python train.py --num_hidden_layers=13 --head_dim=64 --vocab_size=4096 --norm="layernorm" --norm_place="pre" --norm_eps=1e-05 --bias="none" --tie_word_embeddings=false --parallel_block=false --init="normal" --init_out_by_depth=true --lr_head=0.00564 --decay_shape="linear" --final_lr_fraction=0.0 --doc_mask=true
MLP neurons of a small language model. Each row is named by its layer, matrix (down: output weights) and neuron, and shows model dimensions 256-383. Each number is 500 + 25 x the weight over its row's rms, rounded and kept within 0 to 999. Numbers have three digits each.
A block is one neuron, or neurons of one layer that tend to fire together. Before each block is what it responds to, as a language model described it from the Wikipedia text at the highest values.

Responds to: Final subword pieces completing a multi-token proper name, mostly surnames, plus some places, teams and titles, often in tables or lists: Ros-ales, Mor-gan, Calgary R-ough-necks.
L5.down300:500484443491521479517495490495486500500495480474455472515467528490487450486494517479506516529468492489509547496520422519464452504514498500517505532505425463484520513485481500507525508499505528486522491502484511511486506508530515493454510490495464519504523551505441477489432513459525509535495518493471530490452517513510518516484501545473491513505500518474507529530493501489492504467525
L5.down343:504521465505492523473504529494472491547528505469513532452483473518470539525530528489494486465546467488559473543526527465502572471496470528491472490487520490441516488520515498518461529554502481510517502445504511517515505531513505518478475497506495506509484473451481515550462536504474520507513481489463556516499506549539500490491497521469495498512495534486519526475428503487421535518485
L5.down452:511504485468562516496522501493506534480460497481510515450547497475543523482508488486501493518531495493498432502505511464529552492538539464493493528487505499513480503533496482488466474530517499521513477523517467504484484536520504479492564503526506508478501451481478529498517491545500527477524506466447500538511481495462510465489492547465499518541508477484523490520476559471481516500507
L5.down459:497530502531478498517512535490492483546491483555526471467488464501522506522467456522530502527496498479531494515500484515506550494503467527492527487520548487488458500466496506501473452477483505488522519532473455528491507544502492463511538476527508494471570465497535469495481530522468479508540501488529511477475501474522524486484479475463474527471515485460467538490461462491470468470504
L5.down496:497538485500516477548483466486488540496522486518509492458519494452517478540506552465506499482461500502539500466517496475492514499490502506482490478496469537462490510560516510542471533503487524517498469564504512480511510523433532528507535543530466517506513534495523479522497490548545487503502452471486513506472477512518461502471502520493537464501492511461512511468511529494500525540509
L5.down542:493501502507505467474563500486517494490501517497511517485475526500502470488515515516464499504519541488497479483476500484520512532533483474479492472511459441499522473475470567557506517496498483489527509538448526468531536484536535518499478511505499504500487436503461479525486522549516416557501507484505512472518540533536482495520494472488537518484468513487527545472480500535466520515493
L5.down877:513481463474459495477433500501480556502449506507518483489453505501517516536518466497543526527515480531479501523505490482519499432511502541485531521518523458537522495512519454532508470501529455464499482468467490507502462483501450505490485501521513490550508473499475477485536500525478502502493484474457483491510512461509491527496514495500474548489501515493477459505522487500479498489473
L5.down902:525530469474514501475485482466488490441517519502562476461504500531497486502545520511509472509484521491524469501543501510480542540497460517510529507490492520522493466529548484474492528500477520471521536502514471511501483489511524553490482510480512463493508480472482529524516522502494505522462499420505499481512478485515509529518532514526467527530527499489515503450461476512490490542466
L5.down1017:493533470502521499507466481488475486471489459517498496473499531457538509461458494510508498476515505480527475499539489480497484511506503553516465532533506561515473491499449498525440486501464494474498515494508533461520492499464501492487477501501552490518538495485525480551497486488510495508524542495512513449478518472499488506485492494512472538479467522485483521529512498505463503482542
L5.down1031:497482473473539525536496529476519461522500459500500498468446537474501527545509486480525519483508476490474483486527487486536595487485485531513536507452488526494458477518495548500543520520485522505469510518535489492478487532538469516501486486485469474515462486505481512507506530484492471563487500501453480548486510514522503507540481508473521475514492455522481458525487544550508509502492
L5.down1083:485472453519528504493531500469459526525500501509545477490525518512480522519499469513500524550465505548522528479521522484468531468475531503494518476490495525492460481507504459530506518461475485519490494516535476529514533499486524529539558533482480488490484471438468477472518503472479527517517518480514459481518480494534462495524467501516523510503493462518503458472527499539547501507469
L5.down1102:528503462523513457523509476485542513527538504487494437494509501491481507534480495519471463453507558534490478478460514488488489498537530471524494487485500469513501487480514501537548487442507486524507485488504495478497513462550501526486487487483482477460483496511473526469494545507522510496512450514511434507559545469511534482533480489529530522535498506529534508462510490504510493489483
L5.down1321:481488497529479529458526521505517515502495518501482519484438490519516495517500496532487507498479473496450453508481528489518503525510489525471537520520525540465443507477493501500506481476471521551469512520531501537512474516491446448490537494482515505495527508544440516513477524494525518495491501495494562453520498520511516467458489499510499463506527532512498495489549520514481514483481
L5.down1419:451474456507470535473525496456524481533464511502493514489485486528538436548492507483475480486504479481499460461509456472507482494476479544474509511542459502530528459484507532492513555529480487501491575514501471477458521516528477499552482489502518538531482517497516502497468499474465487511504526540471504503463497460519516481491517507487515493498499496506497504502514555497499473459483
L5.down1456:539520500486492504515473461493503509450462473504543503484505518515558501500469465513529497571480508536499525453523480433536507451447474519495506502521501552434491491532507501475513499493503526488502515511473504501514506553482482478453524579538500507492539522495514496502468496462524476488505486479483555513487433503473501510443508495490464515504548471496515457524478524465512467523493
L5.down1475:478507498515502518490491500505507484550480485494497472528506532468481494558503510480525510481569507511460481491511512458493464501479474516487478536486501490507518492477485504534524468526499454460550506503498501516503487520512495522542521538455512495529468508488497487504492521514497484465531459529499485485540510485460516494495511495502499503452513503506459510540571489496467511500489

Responds to: Final or mid pieces of multi-token surnames in full personal names, often in tables, rosters and personnel lists, such as Simp-son, Hend-erson, Pahl-ić.
L9.down1138:514517559478536494508482520480477483502516544508549465532492487488465525480480497500483473481505541515464448519520499517512521511501473472530524556514510484451485490539544521534491462491552489498550461510470486523496524515499451504505504492483490469472484513483511544503527522494510489482555508498540504525496491506486481488506492469499513477515519506477525447502538560527466507482450

Responds to: Word pieces completing a multi-token proper name, mostly surnames or middle names, as in Glad-stone, Del-ano, Eld-ridge, Ros-ario.
L7.down118:506503506504466503507478506509489475530476489473461538471471506441512526559488485499466522540504504445504512465487530471476508517517504460508531467506528495500512494492502470475487507520499518533480519492508427525510508504494488559487501478479480458514512528507485492492453474505539525524485522530491499502488489552524554493525505518518482480476497494558483483529553509482517499479492
L7.down691:526481502552485487493511540534483458553497555545528510530465515458476492512509504484500440503516511479470489503470558447501516497547554525526491473493525463487474495558515501448480493525462512484486487519440511512514488491506502517505515484462504511479503500527489521518466549496476537481553488464493500477507506485487518499486531501502478473462504492510475459487433495527520514504444
L7.down1239:533473493526458485513542455540516502520488515538476489494477462470490484491492513497463520517476474489506478474515523507486555526521541539496501560513502480495540476531501451512472517506489479505492460508478463498535489516513472517532517568478485532498523496480495495506494513500528525529487501489482493477523502515511536490479459444503497501495486546513532464534434492544510492477533
L7.down1244:463470514483530492510491504516484491550493523484483495464451513530526493540517523499512434460525489487506488469467478455467452484499524554493506518513489466519464464463539509516504543501490502485533522470491520538490500495529544505480511525477453507479545485494454455473543484520480480450469457541509531528485519503504508474498507495475503469503534508453554468484495476512504502526487

Responds to: The word "of" after numbers, quantifiers and group nouns, as in one of, a number of, majority of, total of.
L5.down94:542467484482530483538517500508512522504485509478485522502456522519497503493472486489491508476528491487516541505510539510526506498542523519436510510474486534492469496503532551471488485466483537508522525432530542461473487470469493508506524487538452504532531512475475504503470459532457516531531462447489532505482493525462529531503523522499448485502518507499523503504425517509482503475528
L5.down102:489515457530470495459509539529502570490488478519483501443465505485443522514487492488493519512495499510496459498509516522484471503526494510534527459480462539472511490481490525497521472496529507530531467542484482503524508478551519456535517557501508469491500474467504519484482461473499504493546493506496489472474481526493472523494531528505486495533491491504522510561519488511491499484526
L5.down275:506517489516499540507529526498545467481538474487506522496497530529523490508512478506472533470489501505481463521504491519503479497467531492494543496496513475448492533500491505500512481479518498502475486518534482529515536512477434495504491482489509472511521527522475487517483457511509457525523515466498507490510513537561527462507545508490535507496479518487521537517485515551531516501530
L5.down277:507536486480509470447496470484498532515494499498479534531494502498500537507528510457523516496473556535457549486501516519485513529513537531491489454490496434525499501464510497466491491471437490465513455509463545531532506463503530516502481534483505510545465496526489502469475488493538517510519494501525468468537495513424490515501524460545479505474495488502499488535522517439510498517512
L5.down291:511516530467464506547488471469512461518513515491464436541495452534482550500518490495487488476519466477519502507481515569511494494490487468534487527535441506489436536482485521535465519482530485508494498523457515439536492549499547477507462483542468539509470526542465496452520512515531469473471528507464472527511531530495495537516500518489512489478499488487473488529467517525504521542474
L5.down364:503514492474512510513477467513489497505572486547530482470489477489512540493475496527504512497547485489482476461504502511508487501472469501522516478537457496492522504478500485466520476540513510502534478486490570505486463501506484505498461521503496475455529494529506406497508514470499501528502537472468542541458480467463518490483496528493500486480493489477487476500519547505501493509535
L5.down394:528513469492522523526510519501455479491538485484497479438514541458519486472531483514501521481508543494490465500507485479465488516482548521489478507488511534509512534518506528544453493495520493468489536491498468514535521513500503458534511454481484481455427513481495520493518488505501487486509520532494520516501500493503495518492498476561505503462522478509501490486548493490549528538503
L5.down687:470534526482498513483456511471513503478511476507491488480493516490467469482514550502538501553447486508521498497478488495503482495468509475514487481492527524536531505541520485511474538492520481489521510510490488508514480516491518510522516501506527547506557499493492479518532491504548468496531491488431467489522488493479506537530485501488501504552524520497489504462499484508459462512479
L5.down1037:532471450450511504484490467497454494468508498525477500482476541507521518515477468483497513507499476549504497521506467578508490475515491471543507522505485523501530504525528503498477513462510540520495511503516497462481482478508480475468489465542496480506475511441473539472552480520493529484487498476518479490512511534525501568491483535518462516503453542448498504520530497489477495497496
L5.down1087:481495462487519476521491543481509540511511508503494538505494497466520516511493500507520514488515516471537480460459488505464478458527484484478508510494517525465520479499545482484510504524513483509481484508493488530485516518504472504554469517512563513490487496525509552462528502460527472517500472452545453474490567468520536491527498486506491457504525489501485487470505501511491460540487
L5.down1195:480455479507466491496481545471491507533530469459487498523545490545575545495518502535447529510511515497471502522478530438509521419529508482480504516481525470496487538538478504511474483494508506460463487504451494560490538484527470545495488505522451513501490491526488488465495495522506478472510493458530502499486476499497490504539516470472483503539531505499495487503493471484493520510559
L5.down1215:506508483486447529529481471463484459514506457520447481509449554521507488510500507485543500530525493498527487552496518506471462450542504488476482504499475475466492502526516482481510514498509507500463477493464472501496511481514491512526521549417452514467540445495463494456500498494483514521494511527510505520489494484525498482481504518490529533493497515534505484483542520487478451494495
L5.down1245:505550513472456491483521538508495537547532535532477514461487477485482486526486501517534487504525477523512511500540497543485470528486522506498495479533498508499534500515540498512525483480495514501465476493504557482464497505462548490460466551539507543506471521492481505498512504532501546494507527488532497483528483492508510529492478516470438517504510486489465530470496504476498484522481
L5.down1286:508498443525527488471511558479515524475492491488483532522506509434536501527478505473493507512506527510472477478509481479526544501526500530468516517527548526516499481483502535518504484487482483487548478498541516526474479524557512447501467488508553480521489468538460481442473497546524512456457495486463488504507528523511508489551480498483501502460525448521461499513500495502477529473504
L5.down1387:488521490477538516502504532473486547519501467477502504547501506481481483468482540472478452482521502528468539478485521452564517487504533508454536498516512471437476487541468483515521532505469505499470550499499476517490495498532462481518522471499463535522486516460455527497483512522506452491514483496479488503528501515536503484488510477507475480503464500494455481540478490532511495438503
L5.down1413:500500531421456481489484505503452528483484569476485504534475552476577471498539479473491443508526484533502500477515461546506482507494516521525495500494470500511502467524516518502560517506556496546488500522508505526489516474491547486469500502502491493541457472515475509519525525567499511521475479509491489498499476460533466505512490504524479488505509520501502488485488499479479496516499

Responds to: The word born after "[Name] was" opening Early life or Biography sections; more weakly, word fragments inside longer words (profess, ecut, neigh).
L5.down145:529483499529497497451495482488515523509493489504529491454499515517506426551459500480491445500486484539476544504530517521504503467518531496483499520482507464519521497583481476497496442492473474486512466504512533546509496512479496506529476495502495494535504469521518461450499495501498472483493501499519508495500469523544511470524458511508475505510492508462481515519474525520520485504507
L5.down158:541498473503536515499491523524477538484519491495475508483505537481493492491493480519532487484510516528487534490483493483520529479484459468492512487461511488527461481462518478510443535476473551479484472493504495447505516471475533502473503500548518501501509461503502497534547489498487499531474517520486517480502506507496474506502485525516527468522502532480501489454509529517478504525543
L5.down166:495489451468494525474501502450513475528502540514459494481477517482489482489487529515514522515472520494479460506458516482483554504499485503516484541496544420502497463487480511496533489519465495500439517494487476513516495492530497485455518491459507443496491526503492502508489492474489485513479517541492506512502515501526503549548515481470485493487542514518467523521486541488488529504493
L5.down266:506523477525523509474525494522482522487502543495508524462479502513515501475503519467483475483485490504488508486485526476486463521514491506508498532508502452501489546499502488489481478493530525504549445460447520487493484518530497452506513476466520475524533546551493442490547506492526543511518491502471515519501508494482464558470515514511499490550512487459519512481496440521529526471518
L5.down374:466506513506530514489496464519485513456515483493544503530481460477527496482521478492527465504485504525493524525527473523553502520482520474528461479485478495449526502514524492508473487469487531518532475487519528532538506525519481460503467519518511464523506519531512517524525494495473462496473525494478503493502442503480497518442532481531502547500536490484488551482501472521578472513523
L5.down398:510489521510480512495501492483481516445504516496480523454489490480475517484484518497489474539537501496481516506501525501491498503524512481451486480479476484500543514429515510512538487481512521540524475473519548521525517530503477509479507479481498537496524524512507475491493495493502495503518508504505466532501491489514490508528557538477476515502587482509528489453518531472505536481480
L5.down506:503509522508502490535487467516479533449488468492479511512522512530476449491562533492479508531497495500480473520522545475499539519527534487521522518527500491499503506478507463426500487511511483480532483514490537523496486461501469470519497496541504502500469518558503489508504494510486462489495493494490527516499486525492504506494495511532503497485492519506534437520501481553503470476469
L5.down533:485445489478497521526505488514496520479500493483472528474478502525512501462511481468484515544516479469459471521536500548459456549459519505483531498484481494522488506482495511455479452530480517449513470461484525494500504508487535496519542516500511539535500524526505491506508525524519508497487517504519477472490433519463507534500515492473495521464498476438525543538481484526524475462488
L5.down749:457540529493535496539505528482502516532502504555488555552492511493555468496513509500506498491456457519517466518513530501473504515545520455534483481505472539494523486462528497500506481476471528507523471505526528508474472467483529493491480500529491464454485519530507500524557444473510528496510534517519463508547511500506519541507505499477537521498519476478516540479462486546505529492501
L5.down857:523534483527499551513493474477469502484488519510493494509531487467498500542453493523496493483525481467519483498477527485490515429497530507456493510481486487540505501461518485518515508476486479500515488493462559492558489490505532489513497509575500502502490529495553464525527478511485529538539514516526493513507512470457466512493528537468512477480517484489555519499521512471507467488503
L5.down868:542508533478478460491484512465484519484458491524483514474478547471502517477521489512471479442481495485492494501501543520500517500464505506438512547527472490501542488474481533515477458493462547547515473459434533487464564547533496468544486513490470525529531510507514485536500503489462533513501531521513523487520520501471475491498553522517470498489496551474518510537505523482468521498465
L5.down1078:500526484499487493500527497488464511460462536517484505500472494471519505493434514484527491501490465445518586484512514505452480460495556478487502498470506499496524537500459501489500545525526545530478495478496487543528505479530471460501527495484516477553489536493468502481520484505471537535518513427484542485524488453486506539552542501521488503487492502452526509501530462533500520521507
L5.down1081:495510537517563532492497513508474498490541497476509547522489495485513448433455463455514425515519498477549503498510541491463482473532500457519496499497535508515537487495499480543534489487491504524512492504519484519545499463517465506507497507498500505525497485515481496515569519513509510530522510449497500433508458484529474503477524490531485512504498489529498490485538512517523484505494
L5.down1264:525509509464501496498486469515480543485512490474532498454501454497512480477525558534497421510508514519529470484482552504504534452500516468491506451486464508570459472540510484491543509479474514454551479483533495517468503477535460511498502480513501476515528520478492495493520510528492507514496489492495515513519512502497494514526507512564548529530576519500527476501523485497492488504464
L5.down1438:528500499397498521523496525519510508513521496519506488499530439518542515552491535546467500512474479519516526506520489520503521493485453528467472468474467495487534548507458489490491501511509505467477474480518498482471481535494537531498496557506490534480485518497478442523499485501536486518460524520496515519519533497495490518518503459515509490441462498497451474475470476472475508547518
L5.down1478:488515506519508503500471491517535507498473501504502521482467471499501515492526503446519493480470500504491502503533522516516477527480508535453522514461576486512501519453504509478483553509533501505500496472533491520494529456518486486485484484486503506483502456489499511475512542513515512513474525507500515492503494499482462523532475481487454449510510531516540532482504462528539503493503

Responds to: Mainly "of" right after "one" in classifying phrases (one of the most, one of many); also "a"/"the" after "is" in definitions, and "line of", "half of".
L7.down413:514479496523544482500483480486551512494504493512498453435503501523471496514453531503494446508509490520447513508472476494498511479533480532495444523452521496503509474484472486467534454481571463492519528483489530479525520506517508475485481492462484491496468517524499491437501503537489514488518552463507491516511494455477513508483456496498474528514498469480521497537502508538500481520521
L7.down981:511505509489491479504502487437542514506529490497513453503533483513508528523555507516512517488479504470525490458470479528531492508527522484526528520514517491477515524506539534474551479527454502537453486513534473488490513508533469539487461474443414484517518533527490499497484558492509500488479487543445480527510489508498436491499475486521502518492504537535499526510501494545527491522495
L7.down1169:513457551510479511540493501526483478567502491490492458519457510443574500490497514502485470529494462532548530537557540535480513516459506465519496488506484470473543502530506447526460513522501528512511498448504505508537464494521512520489495541547544510513482507518515492508515484507500478499553525521481470477492472509478517492504504470527459474517506451511525509502488465528468545535526
L7.down1485:501508515524505481507488464515509471531489486517506521511487505464494523442497478518496480477501477501532448506532483524475484522441506482522472501499485515475500515473514503500515562515497526500502495494501447487504511506507514542470502524472448529485521496468537493486485474472508497510516529476461495535499485527545505531516508522521459482487522512460435487490545520509510510566541

Responds to: Opening pieces of words split into several tokens, mostly after and, the or was in prose, e.g. foc(used), profess(or), cent(res).
L7.down809:470464509512497537480488520484528441529484555516489496505500449507479470475537483493498488492491499498469565547521522572481515478468498508503508514515514485491513511496476517478505543493505501494489453513482507499503524488506486465495493489516528462473517563500474501497516483487500495505567538472496541517477451530450530521513513501490469530521514506488511452473481509542526463473521
L7.down958:495514467507476493515487528470544468512523501526496523481490503505487536508499470519462502452493529484505455529463495502471480527500469501535509503478505502524530527524500561485523510521516574519502482476497509504520493533489505498454522484500467500509525527459502507486492499519467495494479508513502495468528495510492512534534486506459493516486479509482433491473525473551494496492494
L7.down1028:497483464533497520482473511495506462502500480531502517472505517510482522522492478503499499550541482482481484492465537528482503468522455490503511481482513542458481532512511542486530550483509514507496495471492503481472470495534469469504510515511522493543524522476545501480506516529490551512475510489487517462513461484485534505520483482462476494482445531455511496504527491525475528498490
L7.down1076:485483489491467527518490525502521458479502491520490481502517537496478494479526500500457485481521492476519537536478491569503471525521490476508545466490514496498509526498514519484484544529487511511482434480491530500519481511527465478488515477534493515516516544462512492500533492520504524488530535524490550470512474503488529503493492497490465537509531516513490481446565492556531496540504